{"init_std_o": 0.0, "optimizer": "adam_variant", "beta1": 0.9, "schedule": "wsd", "decay_fraction": 0.931, "decay_shape": "linear"}
MLP neurons of a small language model. Each row is named by its layer, matrix (down: output weights) and neuron, and shows model dimensions 112-239. Each number is 500 + 40 x the weight over its row's rms, rounded and kept within 0 to 999. Numbers have three digits each. A neuron's up and down rows have the sign that makes its largest values positive.
Before each neuron's rows, "fires before" lists the tokens most often just after its 100 highest values on Wikipedia text that the model never trained on. A number after a token or word is its count.

fires before: " " 86, " Apps" 6
L7.down351:542513481480487511428457535479513487444525458518453503510496446461463460457504423581531505491540478398502592532507498496485503494538579502444470496486641543484448555468534504503536466498463499494480496551519496502494448463435548556520507511498551496452538464500538566504542525490512505455506483542486496437508438492491493456430548543515522401490546498519443540495547525542518544508518

fires before: " " 68, " |" 4
L7.down136:474505502531549505526439516492497425518434539444509497515555483493490475494513514522521526511528481455490541616528557485496519577475489444468494466376464496521528466467531567565531558507509551539499597490558444611540486495477442513531454527450394539458586500434441444487481475492517542513445497504507452486451432487476500481514436443501512481438466530522522465487477476431457577450506

fires before: "," 30, "." 21, ".\n\n" 7, " and" 5
L7.down510:514561475488520574515517533547449585443523460497512419461445446538451534437516532431474535546505514493447523521510473462532552532559509485483528475469508554461517484533523476411558425534506451479441519487552495453408518504490556549469478468536508465525462523496458452487503466448508400533508557487589478504558479405538441462490496493449461476485482538546527473474472409503450627491510

fires before: "-" 54, "|" 30
L6.down555:478502496547497547475490462492470528505491537479473468449473482529501519484501508485447542511528486520541500456534466549483490519530523513497455472457593460541529488509644455464516507466507470483472470524515533484431530522464440574519511464503555489502522528485508497503474502506503548452483482502499460522584499518507509473526532529497424508542488502530507487500471520489479732510539

fires before: " |" 47, "f" 11, ";" 9
L6.down29:525520475487497493555478584526494501540496482507497464501473553468507460529529430517494500456483539566501495501491513456443509525578482478516496482437551540518510482466549488420554513462530505443460414486513519500541516470510537463451464503399525390436484555544515428523554475465502518480519456532503465441422557496498464546508512536536492421466442477503496445502539563523446491491449

fires before: "The" 17, " the" 15, "-" 9, "===" 6, "M" 5
L3.down165:554596501528499482474492512520571511522527547503501477466502511501447495429514509506527464490490490478486537534471468531436501496474532488505508546419456527462525545460556526493558463409542479613455557446500471410466522522489469495502423549452482467487520485503425594560470464556467501560472524453479508523460452524503530508521478439447536459429517467508506495509524537490472496530493

fires before: " " 37, " March" 6, " August" 5, " the" 5, " April" 4, " January" 4
L6.down326:452491538521467489481501482379488468503511477531445443493525569513487465493483478557409524516469525559465538518480544461495559519474501545510521474536450502531496500480495496513545500502498491513536510415465502474503421490493556472507492578504493573470518519498465488521453511445480430454485594535510444453480503509525493465545398492531598526550532482534529579552521524425518483433470

fires before: " |" 44, " (" 17, " –" 12
L3.down426:436536592443502480449462453479502540526487477497518454510512504485537553597469440479525522568531447407514511472465527512539490470465502527451525513501593499516544457480495490470566512514496513483521494435563518494484488476496540455464520512519464451494456479507581515503516455557533567553483491489490553523527498486484463508534570497471445455483548490528513461540529456466514514493497

fires before: "-" 79, "\n" 6
L7.down668:547519511564527522465543497458501512491520533493509458522554445444520522503514467487504430466487461486475549521499462521471487515461454538487516483500540532490445506563515469506478505464501460511502418456494524485563471511511480438484476574509538435495545447481510542553551532453423395435457504368450510545549385490530531496538509431518490511485475519569447482575457490487438644507516

fires before: "-" 35, "19" 19, " -" 12, "20" 7
L3.down58:418454505542469535507457459559508554474516571457487509433467498496500533470614551485484501525512590503561429512465486500515411465448469471461542512594474467566472455554488494531556483442512496502412524491490454466448493541498475551437509488485521524595523481498497452474495445487498482523568486547490453457476479574491540495531533540487508526529478538481464578489546465491545507488496

fires before: " " 31, " the" 15, " March" 5, " January" 5, " April" 4, " August" 4
L5.down551:463535561481534469506502520429501464477499549499423475557471502455450530434575549501482482526511508510590463478511547524472447581474505442546531470521491458476543529481397442494541464437483507457512463475474501563499486513434529552583481539529396513510430528501451509515548520489594511494537526499499493449417473519428469494523497455513551465513528540504483551478443501501457555478506

fires before: " " 31, " the" 15, "The" 4
L3.down410:483447528522480505488511438450478517532494536448510427516485534489495525514436394432488461462564453589496528466558542496480490520517505516511491548541501489459465527497501480515550493523464527545493500497489467512540547488474528543481517468510540500602530491500410453569517477499536584483512452455560457502539565526517538442422536535518470481499519494504502494565474505409502530494546

fires before: "ed" 15, "ing" 11, "ment" 9, "ion" 8, "able" 7, " the" 5
L7.down375:486499509562530440524540476565521457509528553502487530533470476510509512482516524480484468548536542485514468504539367475446549554425518492508478487522523523445500470523555532538467504506535501483436487505516468527510444584507439560533507517531443501526467539487543529491477527515484572477541530467577527473499531522490498449403510499465440503483520466442495551476495550562442666481474

fires before: "," 41, " |" 11, " September" 5, "/" 4
L6.down201:492436455475495522493479543511492510502504471507468487493485538468438518447442461481487500473461559480474520498532448473490537436453463488487482464489596529535512482485469460558569468528527475485463546521531546484488452489532498499444521468489465489495521436525510495496539464451531546501490532579477618526488481465450451495508501523497447413493499567499507494525500492521458760457466

fires before: " is" 18, "," 13, " was" 9, "'s" 6, " |" 6, " are" 5
L5.down331:459533523512477500505431457541535534495538477561524486499517470555498448472486487513448479524539509475460580472466535468502543440502583458468513520456488487554515504512518489496529431496499489478449510425548498510424494489524509599454519485477528508509488491501512447495452441477520505545550504477604552528468499512503509423472473479528527478446500502487476544480578566481499652569560

fires before: " " 51, " |" 17, " Apps" 9
L7.down536:540479419457511508500550535511563522509542460505546419533563451480496514521538520437476528537478501483579482535514419535525529518496516527538520574484483518507528486465537552492458526496506499551482584438471485525548526502533482531469472505474507574455510508470450463483481491538407474515491530447585502554482470507460542480503482488508499475451530451563489495491538514435580551460538

fires before: " |" 51, " " 11, " |\n" 6
L5.down334:521520524485432422525522482455478421476470495479526507463526457457533481526513438434554438490513493484445515510495522548432485540429546492510465491462490532499485566507505457483495503432522480468463509528477512485508523478439457576481530429434483422468530544538507405437515438463497460497490540491537555502523515416503467525500491515494504551507452517523494509487437533543500627430499

fires before: " " 69, "00" 4
L3.down157:514478528446564478479534531502505465423484534477529526499524467488450602465529496448462453489408447493468489501500485505450458503492535506533523481543523544510483438540507479471398501538564515509426455564501463536483514509477578514531447489487522504538512482425492534467469484486499484434507446476443498512429432519503447437549438442524508560491541534425539515509480458529476553553443

fires before: "%" 37, "." 25, " mm" 6, "0" 5
L6.down217:502517447526501471453485477502488545485489503443506507447498482430497475470477486566518565499536540459491510494528562434532495426422511443544515500469480545489539492578480500494560553517514481507471516416462536517485451512509526473499454458501517457546520493500521471532582528510477483510431531512455519584522498481457483581514519480499497445517505475497465507559532501451470764482539

fires before: "." 40, " |" 12, " of" 7, "ag" 6
L6.down177:527552472471536534498447479562494462451526543511436442576422478582487463483505526493457491452446528596471508493497532446474535473408462388475497474537486545464526448450542511496549486498465515519485567535460482445461511547485479531533531499572527459504478492567559479499535511479502523597511478453509514533500476539504446505460474441462451527507501530496514549494553442501571703526508

fires before: ")" 38, " |" 31, " (" 17
L3.down504:520502533529539513438437483527473505444548562508562499479561513531512482425534503573508552535525481494472592437463506496539559456522474507446476463470520513480471449454479466434422428504537521497496403507503510425441560486472486465520492553465534491452491444474470558447524453515509498451455463474558529529562523532493421537475535439503504553499565462483551491449493483479481490514432

fires before: " " 41, " –" 9, " |" 7, ":" 4
L6.down281:502493533478473593534518479546474456465523462554468438429556484512453523489490439441481445521513518511439485500512452413434500417451563501490485501507576452443510462500454448456520509465500547474451514466501476511492463525504511513515475535489572536483523511445467500494552464461557528442533484442505471464482477556503487494521440423483507433509564504548492484454468499503537544495487

fires before: " of" 36, " |" 15, " |\n" 13, "–" 7
L7.down191:517578505506546516502525507557496500425431400453521546539483530519455502482476548557439512444448544456435536522490536488525492483477483443527512438427453477570614490501461451558454488463521476506545508574531433484537519511469503468445462515468491458538484550483458452457485466502468515518481514440478530469479453537465544444503423490461454441508508575532468513521524492490469459495593

fires before: "." 27, " " 23, " (" 7, ")" 6, " in" 4
L7.down519:397463495570555486530501472474599509488460522492532501456451501497492475543482557474412531510503507501543463467579519511566528545500553436464497511490512437433504524522491509511482547523502507498483461530492466491505487504495523523475513475524534531544446504486486517518524476522500490478525451465560517561502468457430445528480494545451463452469398454492508477489530446541508664519505

fires before: "==" 24, "In" 8, " The" 6, "The" 6, "===" 5, "P" 4
L3.down276:434487514471492545484537525484473568392527475502477430548504479543519488455458480461479510526523495464504509521529545508490555483490514498466513508538617538481463585459493471526494476482496541560489480487523490461505458578500475550514536482488502478523470492441494515529531451482453497531513512450499455523488472537491469494515490509447490503486513506499526440498537520510441675499551

fires before: "," 58, "." 15, " and" 4
L7.down240:517517489468574557455497490568438523452535440525557468498523506525473515535483490461463493554509502498473552432522532425511552493459495511493500549533531545467467563470501491481556486485502546489495499521504478457428486510482559533516465519503530433556467514499499532491513563503552580524500540558460550506508518461527539526531537521458477420513477507546468466504504512469501614487499

fires before: "s" 18, " (" 15, " of" 11, "ress" 7, "," 5, " |" 4
L7.down26:481484468516469496458546466478511475495459472458478503515478455600490533402556552553576501494513452477470444423468491474522538487435469537493460510481477518461491444556525473481450541494492492499570498483516503468549497468519529509519519502447491487521474520501447526504490495482489473526505529499503489479507461484529472432487419484490544496480427530493484548478612512509485455534560

fires before: " " 29, " the" 13, " February" 5, " April" 4, " addition" 4
L3.down509:501544482515423456505491485488510485490516479480548497535552477504420599467494467470417535483456519450500518494505556569499541560457486515466432519472530496435550513475502544482489583573467534527466485535523505527546547486496440489497454527468533522529490497470429504468520460477439496464600491535472480516434481472489419510510442465497463514529516452469488563541494520511427675470488

fires before: "–" 29, " |" 27
L3.down108:564441494529525490497602579479488523520525539499531547517511552546539485453551517491404555449507471504485476450520536503560427448508538451465519550498491512479486489472397527479485474494536477454502455499522529486470489479485496473438465556493431537575509497449413539509516494551500465504414492507461507485437484497525510469517506581480501491450500582460525464510579562497481516534521

fires before: " " 55, " the" 5
L3.down205:509440499491456507513527521522490443492603535508510537529484519489527518534491410529521461481507546497536540431546503516459513455416572517485455483487523496490543537543459558497502488483496485516510429546502484467522589463475496504499463429513518510486562468488431428536481440501512448540497454557466467421506441454498466460492392490477440508478507525497534536526521568499563545486547

fires before: "," 35, "." 14, " |" 6, ".\n\n" 4, " and" 4
L7.down458:549502484455476544468447440509514543540488520488409448474499480471485496560470445488492462466520496468470514375475495534495508468477542455489469500479461557471450556587491418484502450496509452552455536521528514532450425517531449577476530518499526481461480500479529428512547482479550521498515499504559501524506514387487470501463503449534393458541517518547515470573507449483507542551512

fires before: "–" 21, "s" 18, " N" 4, " W" 4, " season" 4, " |" 4
L7.down433:505504491545500480495501511547563520533501582470526568474505546479481510543517566532497418521502496569441416563476489524564481510553508453544423438493489516512464496459465539511436470481505531518523480475454510420510479558594493454526503518417547562485426519414474499479518518494442490484457440499443475498455457485545516522499539540505517516463446483542527473501540461481439394410518

fires before: " the" 45, " a" 8, " " 4
L3.down33:479475489553487494515522529502544447484434420488522526457539502590509530436533488512465465528487486498519442463506473589516502464506518495543425470488453566470495510557496459510493516530433505491564467473489468474575513505520480494511463500468518498551505548498504409468490503542508526493521516505456490473498526494459467512447523494478452511537425550488503514530538522480542679505491

fires before: " " 36, "–" 13, "al" 4
L5.down703:462477520417531431515537503465523514514559463481510419532443418463504498442517451418574487501481524505515531457488585504484434563609522565505447545458478437507548517506570545508552540496465435516568491538500488521502485534481443490563493502488486494537514514501551483461471447428528491590505447468461517544502511511549485524454539466529556522449451563507489521523517467516586449485467

fires before: " " 21, "nd" 13, "'s" 12, "=" 9, ":" 4
L3.down244:517507531444485496504404473575459545453438560539528518539424555517499525499495514523526524526450500456493532476458561455449487493529527521388523511486629502550516516530513511428498507489519475465498495483457504516511449524517427489491558565472547500415472486472481428473499426498552496454505565407532517517441513498551528550522489453571458530513545426504468561422525489566487565521472

fires before: " " 60, " Brown" 5
L3.down268:486500422439566501479579547528499505471485476531479553513477434454469538434482469516467538484548474518471540513524476484515479460571526522540430489442483491415480550453535561475496504495508568482535476556492532549460510506525457458491531435444467463476499483517397546501482478545476492508420527523528446516524534504453505538501435510512482534497441428483490508490479424460466535496476

fires before: " |" 26, "," 15, "." 6, ":" 5, " |\n" 4
L3.down101:485518514503467513474467552509551481496433511525482518501489481441487426503481440461479555506519522515458408433490463446467541511618532527543459482491547558505554489523495440529505541509503500423484494519505425554519440568529478492508538511502494503500554525512495527510550478564550518520486510591486504511559510521475498454539518516518430402541477540551454460476496453551464629490552

fires before: "==" 41, "In" 10, "===" 7, "The" 5
L3.down658:449501473550473513505533519458497553478490489492480486471493515494492504504471522491452475475503471518491523463518480478439475523524500512459491474463539456565514521513560517523485504487522478521423509446440478489501511538501470558501553488475502470533525527496526525563523447449500548508526501526450521534513511514542500444530534452497442500531492498496538478470555480470453775476522

fires before: " " 65, "00" 5
L6.down702:467513491489496498499461461495522456502524516571491509541495490475483559512524483499491582519513466455484534472491511481562561493559443518593480497538500477468490445512507513535479460559490455513516440485534532482469532479474479492516493507467506486471457502523405666460451511559463444479528403514532461472480555514491431486463509531480436603481477500447513521522515534519538489584477

fires before: "–" 35, " " 19, ")" 8, " is" 5, " (" 4
L5.down297:487532484513497568540478460486511492556552543550419487527468548531526546503453492480472509525506569506497445465499506493533452537481524439453456451477510460509456545494567509475564445491478506447526508473450553571563569493526586525469511529456538474497454555494579479496531558525527496496491507502564501541483514541509510443476462570483517450499490560473543439512480502494498557515544

fires before: " the" 50, " #" 8, " his" 6, " " 5, " number" 4
L3.down14:493475511492497510447432514465513602482518409482462592517550595579540559506471531467454536502544479559517531490491521537521478464456534513496480481516436531440482497487547557598557542483514495576468530461470444522555550523425469547467451511582528478463521547499533472528506482469468483462474510463460530536485478514561529468515500450460575540581498362537555534540491539538537525478492

fires before: " " 32, " —" 13, "on" 12, " SC" 8, " |" 6, "an" 4
L3.down395:515527499463505501460486469554475515518470568515515490493514598498433579469451532517525512533460442501426526519525499479533485462493528440456434490589481504550481473498498375526519494472521485479481464520566486512487560475439529424481509456486494544427484504482452539449443509420477535485435452458514568491515514515450458538565514488473493501490550486440494438529550458483487451523462

fires before: " |" 41, " |\n" 5, " of" 4, " R" 4
L5.down447:533425562524485480495446592549560592550498483491489475503482485570514492489478481586468473570474535434500518491525486538533486496464525548511412490471485474428504537535418437458479461566540440496485529449504465471524491521519468496419542515550447533480478438552537545507443525472498499523460498468601496534573535483499513531477508438564529433440434506493548467476478527512449466427508

fires before: " " 88
L5.down81:511479491483519511519438496575456504519508473522457508437469485428468472520479459487503487497558464582473517519430537461443464496546447421518489462488570505562551480531453547559547471484524543501569494547514532532446457475466537505436563486478482536516464486515449530466544481444579573504561594535504515491446488469484517418471483428483526526551454488520501498513524498430494447579444

fires before: "7" 14, "6" 12, "3" 10, "5" 10, "0" 10, "9" 9
L7.down127:444431552479507508508519527484520462517527516499506463504506521507522534554459449566489454550500511557499562505532518443468460467516491525514425498527462572493564479454392548535461499510495519508552528489403566496499435493503529523484531550537484477564587476438507553546509474478515467501488492479515480502600465451460537496515530567470516485500506535509458497507533538412523392548453

fires before: " " 61, " number" 6, " |" 4
L3.down595:531537495449494553485496456544496452468458487472472401547425504447537434525483482448514468431498528511450507559483525434447503507446516580504525491516542508516418469525534553487497473477460474492483577493458452465465503594469531487469518531429411473476563500506473483503510549518463501557536515490488493502594551540513453507567470556541516514511571480549510531491546472454471490523448

fires before: "0" 14, "1" 14, "6" 12, "7" 9, "5" 8, " |" 6
L3.down548:477476553502501501498489518521493436463455492424467471496514487492560525534436494596456513478515505430542469465514500439490521435528505482539554517557518537483483498448442514589505485534527489425534476450515516496558482459465530495446453476466525483568529477453513508508514469488437517493508499532510557552478526529484480638502553422537461504473519467534476527527550478478453651422418

fires before: ")" 38, " (" 19, " p" 7, "ond" 4
L7.down657:483446465475498491481522460501521545394500565534522482538512501478492522556462579539464526546531525531464541521455554513488554465456455472437469507524493547464464445527424460449523443527526557538469471466474471454461553454550521477465578473520462516542517506435508557528468512498502487490483508482425497516488453507479519528488541575520512425525495521543600485415474448519480454458554

fires before: " " 82
L5.down228:586515494469488492536519529586444472474488515488525507526465475471502499459474457563413491521512509473556525514505468533469526439572488456479536501552573487450481541455475458536524497526468463533523489534469544554401490517519553483561453545499474445490487512530422566563489603472511532509505525514506544484516516496429481514512439474433477422506516472547513459534503532533474611529492

fires before: "'," 24, " " 22, " |" 14, "'\n" 10, "'" 8
L7.down115:492455497469456550515563450558490451499513487453571479504497510450455519521413403496593537580532540500417550455453504468588545515487562486526521558470515502510503483442564568484553563464527517505560552504474470530422516487582586463519547479562417516495515485460427525473503491427540550499471476489428521560551514489441541461497468466527528486468517521491467515559565408490469573512384

fires before: " " 38, "," 13, " |" 4
L5.down614:462462481503548490484570534546520507525518420498465474444452450525488522450523424511509486513475490467543479416507512495492552510519475440490489479602544476428474509479482483448542479462459517499535498477518497499547503557515428496513492511503546504434440450458473466479439538431551547469533453546488443479519442572509449424516470512559532450443471508446562528520487512573427536548500

fires before: " in" 15, " the" 13, " to" 9, " on" 7, " as" 6, " a" 4
L5.down205:443523513467455495551497488580474483459522490454470457530519505528478485539473490477489515520518449524486489484534550434526559411456528513489511521485471448479466535445501474495462558516481536478483483523542463499517450486546463503510478476466515489471536467574485540526511517490485536483537507513520467497523459501510520583543541470505549448533458445506469498530532513461549567532521

fires before: " the" 53
L3.down106:489501501505476516498487469512469579555534487565444514560457480540550473486501459582468536497472472533607468483494537549468536456550535504471487533495492439509525539498494503593591504430520429581433473522535525449513502603412456579484461463549492477536534556536516426536532449501522534530495473464421496490563540509445535499481551499562457489520483547557493498501468521487503592455510

fires before: " |" 29, " |\n" 16, "." 8, "|" 7
L5.down357:501522487489484529399418576544442535590514490524545514509463509528537508511536531553571548512538457494458512502538489499498538574421472508482448419590533518399484526453478477519510500537513534552484490518511494527520507486497507484506500437494487515497517502503482517488456524537481511427536554476493499504509512513467535580528475537588410519530503500501599392479504482472449615488473

fires before: " " 41, " the" 14, "g" 4
L3.down308:460435453572452491480524466503449525488492535536459460594521505534532538578465489476525492489558509568483449524552564555519524525447427505489459533549450504530502426468486517565554510525527492508406511592440453539507558545501603531406486429529469417538475509542506513530555542433489464521454438479533502538514535461460494518535529502483506541471509536565479532549484541453439549523463

fires before: " " 26, "0" 16, "1" 7, "4" 4, "ph" 4
L3.down265:506454481484466486385538453571441430492447479523421447460469557496530528500469497509493504523480464490520410486484506449503479500470479432476532560501504501522479510468428519489460479534528433474533488576485534481450483456539486500480521532497443534499482459487455427476490556501461488465442508492540476456490495476485480473484528525443457473411586524473501537454567491556545524475461

fires before: " " 44, " the" 12, "|" 4
L3.down225:522460541546506528545496510534451486492495558533488489506503504540451549455474469500455558472465464474483526539518438511445595441512541554457471503501543484546463517486478429512538450512465533555637528568470439522440498452452518505554514506462547439436482475517506551554502481513485505480484467471541526503421471532528553440462520505459473449469648418504442552540519572506454556518475

fires before: " " 17, " |" 17, " (" 15, ":" 12, "==\n" 8, "==\n\n" 4
L5.down7:492461481497470561499487508487493483521500529495512556555531460562488510571478447534487464551516506463423529525496488520505492534489470523549506504513484471537474480464479507462440537404477566560544520487455552499503512451556433501547463552497549488450546532487504389480520402473497441500511469510536473516469484540496495555515415475415511537467491524511477557416487502520511428497591

fires before: "ed" 16, " of" 13, "ing" 10, "at" 8, "ency" 4, "s" 4
L6.down75:475442522531485506467485483582537463518546484485485461482549488575530494475504498505512518506518553514515468458587498504484495471499565530507561450459500502448467510547500571423507451484534506528438437543537562474526486529461427523505438499516497503505509578491486541474500527492450568527499528492516505503519537485498439569397483472456490554513484518490563490445600576415449666415417

fires before: "|" 70, "-" 15
L7.down424:552512550486494497458467526503425533482565496501513461493495505445505518509435510500370506507535523474468555408469483506535516570423571455481491464516518482584547467436488440544519421469503512530451478532447555471457454473597500465494464502514461498525514516488467446533473464482496523458396496448505439525442510494523508537534534482546471526520497494443505485500547510488455557468501

fires before: " " 53, "," 18, "." 6, " and" 5
L7.down28:577538489590464602533584447514478529488519555526569523463435455442492470500482498532499539474463444523480458543501550586509571473472453508397557482459541507483472531533460470433484471475468536460517543463588553514534423478477428518451577455463468463527566497441480511461506495492517446508507520498533531514513483464489518539502514449530531536464519440487516428486595459528463631511517

fires before: "==" 32, "In" 11, "===" 7, "A" 5
L3.down29:417568466534518535489503497479528530515489494476447428469534442482502474499479475496454454494499431508441501491531517492478502469571524521434508495525510508546578502466527435485458453559563471569414492512510549521469526536547453553461534532528509455497506512520513565587543576485502478502485510490498465531487414494535468461525510460450464465521423545469549420480467468492494590521538

fires before: " |\n" 22, "." 16, "ist" 10, "e" 4, "0" 4, "ess" 4
L7.down495:387538536504480517566483472519511489493467533506477507526539551461541521467509469564436584529553525483482396510496598463448541501430462536546473498466537532543568515471526518487455522480518507511513553469537488503463572433398485551467487524524463433527502476485547440537548539526521498504510522497533500518502462527509492546505465513564506505544493553507563477550521503575487711534497

fires before: "20" 20, "|" 12, "-" 11, "19" 6, "24" 4, " |" 4
L5.down629:465521536488502527547464556512464492483505495543538491461504517467480530483497516473461478497492521436462475512472559487546456528465506481492465432554515474516558509481527441580447464501524451487448487450491564499525517495494581484499523556399570557473497554499499478537499561511516536480556489449500437521473525489538563512538514513551538463546568503454469544474478507543469497465464

fires before: "-" 63, "ate" 6, "ation" 5
L7.down693:580526496458533475488522475504477470468482532515562534498499454523531452476431555531386453526515522555529516507475452468562465532474453534514489524490421488463502507550531519495507507476506461561464612496451479496540493545591502477527522485524506489512500490504448538518465526475466456492515493516506408486506528541506497505575492473526511547410524526483531581459547508567541542523479

fires before: " |" 45, " (" 9, " |\n" 6
L5.down548:509519492517462530496453477540496578506503595492533546480418538503443496547491494491497472435509555481552445471453544517560495471561489440474465493494483507539552480516575483514505542506472465495529501547568554501491482505483476512494516511473485494465502494496486477460551475529493493471512489558460520505482485528546510529534520489495476423518486483466512501490597492438453668514567

fires before: " " 50, " M" 5, " -" 4
L3.down665:518452489528541540513509485496531509473580490478493467547469543522544455374525475450454525530508462458468485464528416500388469467527495500502486498516603523428473556550476549515405401513449536539484482502548499500521490473481463471512517524451491503561446470528424573566527465562516476506507574488569506569532500499510502546465452466470512501541625494541481541494480482495490572497489

fires before: "0" 20, "1" 11, "2" 11, "4" 6, "8" 6, "5" 5
L3.down487:538461422495485487465514495487500416503475447524547495529516519541477526492474489528552483455504528474493529457537542417558487558508497523511515501466468506543500458528524497471564511509457479458500593408412477503468451509513560555487513455439472505530540486496583466522522478490446504522546476563497494426512444495472588456554513488446501445520398499491517521518534494519565549474504

fires before: "==" 29, "The" 11, "===" 10, "In" 9, "H" 4, "He" 4
L3.down34:471474472554523538478498483484486542489473488491468506488502506463515514493509469529492501541481483468492528528513549476505524468541502470506484500429584508515482497475530458488478481482523483513453450469499525505534501501527460529524552495496506511525471485464473506547528440484509550485524496516524479478520496561483486454505499515471429470483454535492527474502489492507495795527512

fires before: " |" 59
L6.down64:505480461495470470502582475495510455553497578504533538490513538485478505465552508455563476540493513444508518510483491516521507510470500553560492537453505487525538493554579567511514432522506504554472519451537447486466468509511490472549517518431496534460496501485563531388604464439465558522487525561519529444535479434508495531459512549485499467480453552514489526530526463452418622568549

fires before: "ing" 26, "ed" 15, "e" 8, "es" 7, " to" 6, "ers" 4
L6.down317:474555449576484439494478479548492465419437488529498484565486442440509508458484498558404503582495445514496504568536399511454534533440533544459501416451536490486484586488489493497515442563485512505501551525521540516525548537493496469549489552491461500491430480579524489448490522495468505407495474523564527487511433580454510485453531572493536495481562481537534459494508530474477489493498

fires before: " in" 28, " and" 12, " by" 10, " to" 9, "," 6
L7.down69:529534528529449513533506512539441502472514363483497466494522500502529476565489492527493532520578564511499446526489517457600498491372468510464506489510504522426488458465491471505533517500454534493520521484447567503451477502442501574563499489476511485534529508484513522568483479433513482504472549514461494535508438450508486543468517479479416456548486538491494465510494435531511547495476

fires before: " " 57, " -" 5, "." 4
L6.down533:433439483429460489582469578470545527443565476498488434522524405510493575516518465496513480461473448537459479484502529504445489586521534471574489547444494388528525480529518485500471499538505477497438478528433552510517535453492567523630463528515438547589489537594492526441480524452467532479518483530479550471487518515502512517573529505457500536451536428516484484475451464494502510510576

fires before: "|" 46, "|---|---|---|---|\n" 11, "|---|---|---|---" 10, "|---|---|---|\n" 8, "|---|---|---|---|---|\n" 5, "|---|---|---|---|---|---|\n" 4
L7.down524:483475539514473560602544517447490472540561445521552461471416440517437436504525591544498513480515465492483449482467493541515462480432448504488508470571507547464516514498521517437510489590489480520397512429502520475497455492551554472515545449446515478447436478515555439495461534519502592477416492498494517473436487485502510481549469455478405507481624506521457442496463447527476526485510

fires before: " " 23, " |" 21, " |\n" 12, "2" 4, "0" 4, "8" 4
L3.down19:501562452506499461519468468455514538487498524509539522533513476470440578561483522464533523516521538490546530484556535506506453509548511505476441533435521502526489498518538425399469478475456489442494408515560497436539400483478497470545551450464515467545494513480477467530496442410484561498519533462446583494515498493453492572524452503511488436501522478538460454425520551536514499496485

fires before: "==" 28, "The" 17, "===" 10, "In" 7
L3.down192:426496497568527453490493506480537502460521499481469507471509535508517523527527492524511455526473494536495508518524459502466467510474509542492462474490567476586509563484564482503503516509484509521461451480486488446533555555504472495497487471443486475494537508549486500520523451458524515513496467503483454491515518504529468504466526495453476542503511506531527457477506489538486803492483

fires before: "-" 81
L7.down336:580431503502466512493617513491500539549583542452542471472504545529481425486516529468499510457541507550506505458469446464536522581456544449426485468490511509489487479511489508499489513532541501479440480504539528462460466491486472571554524502462517448543528522522545502550458493456499475556509536394436515531467554498503452477539523476426494485503524456521479502541460492424461614466461

fires before: " " 56, " the" 4
L7.down673:540400401526426541491518469534539460476507472510504490445499429479566539501522464507420508435567556527523520493478490540572578499521500539499439531481569566508595402502518579531511485459517455417510484543570575561472472462518501503496547513464474508526503504451511422506458530499529515502531534525508537532526519477517452440524469474473456498507501521469510511482468538543405491466463

fires before: "|" 98
L7.down448:436543471486484486521577463543474521468450539545592571489509464445500487497475549481418552500531478483571427497436476533560486456466520452452484467503512526529471559495503502460547509493467501525437516545511569442512489468471494497452500410499521436468521528580574462494481536486449542455501558463495465481518528555566463441553476541532487455512502447437521528540477491494500636501511

fires before: " |" 34, "." 14, "," 10, " |\n" 7, "–" 6
L3.down486:506512454443475455522439458466519539476494472483509476493591549519397476515481545514521516550564510481434438586555473515489418506435470571475520536470507444495499480512539526553511573474491534548505468515458476524464498470504494441466527450478516450514478456527506487496565396529553490507533543501533532564530499550421552530511535497472459464475530449545502529575497541455546591495530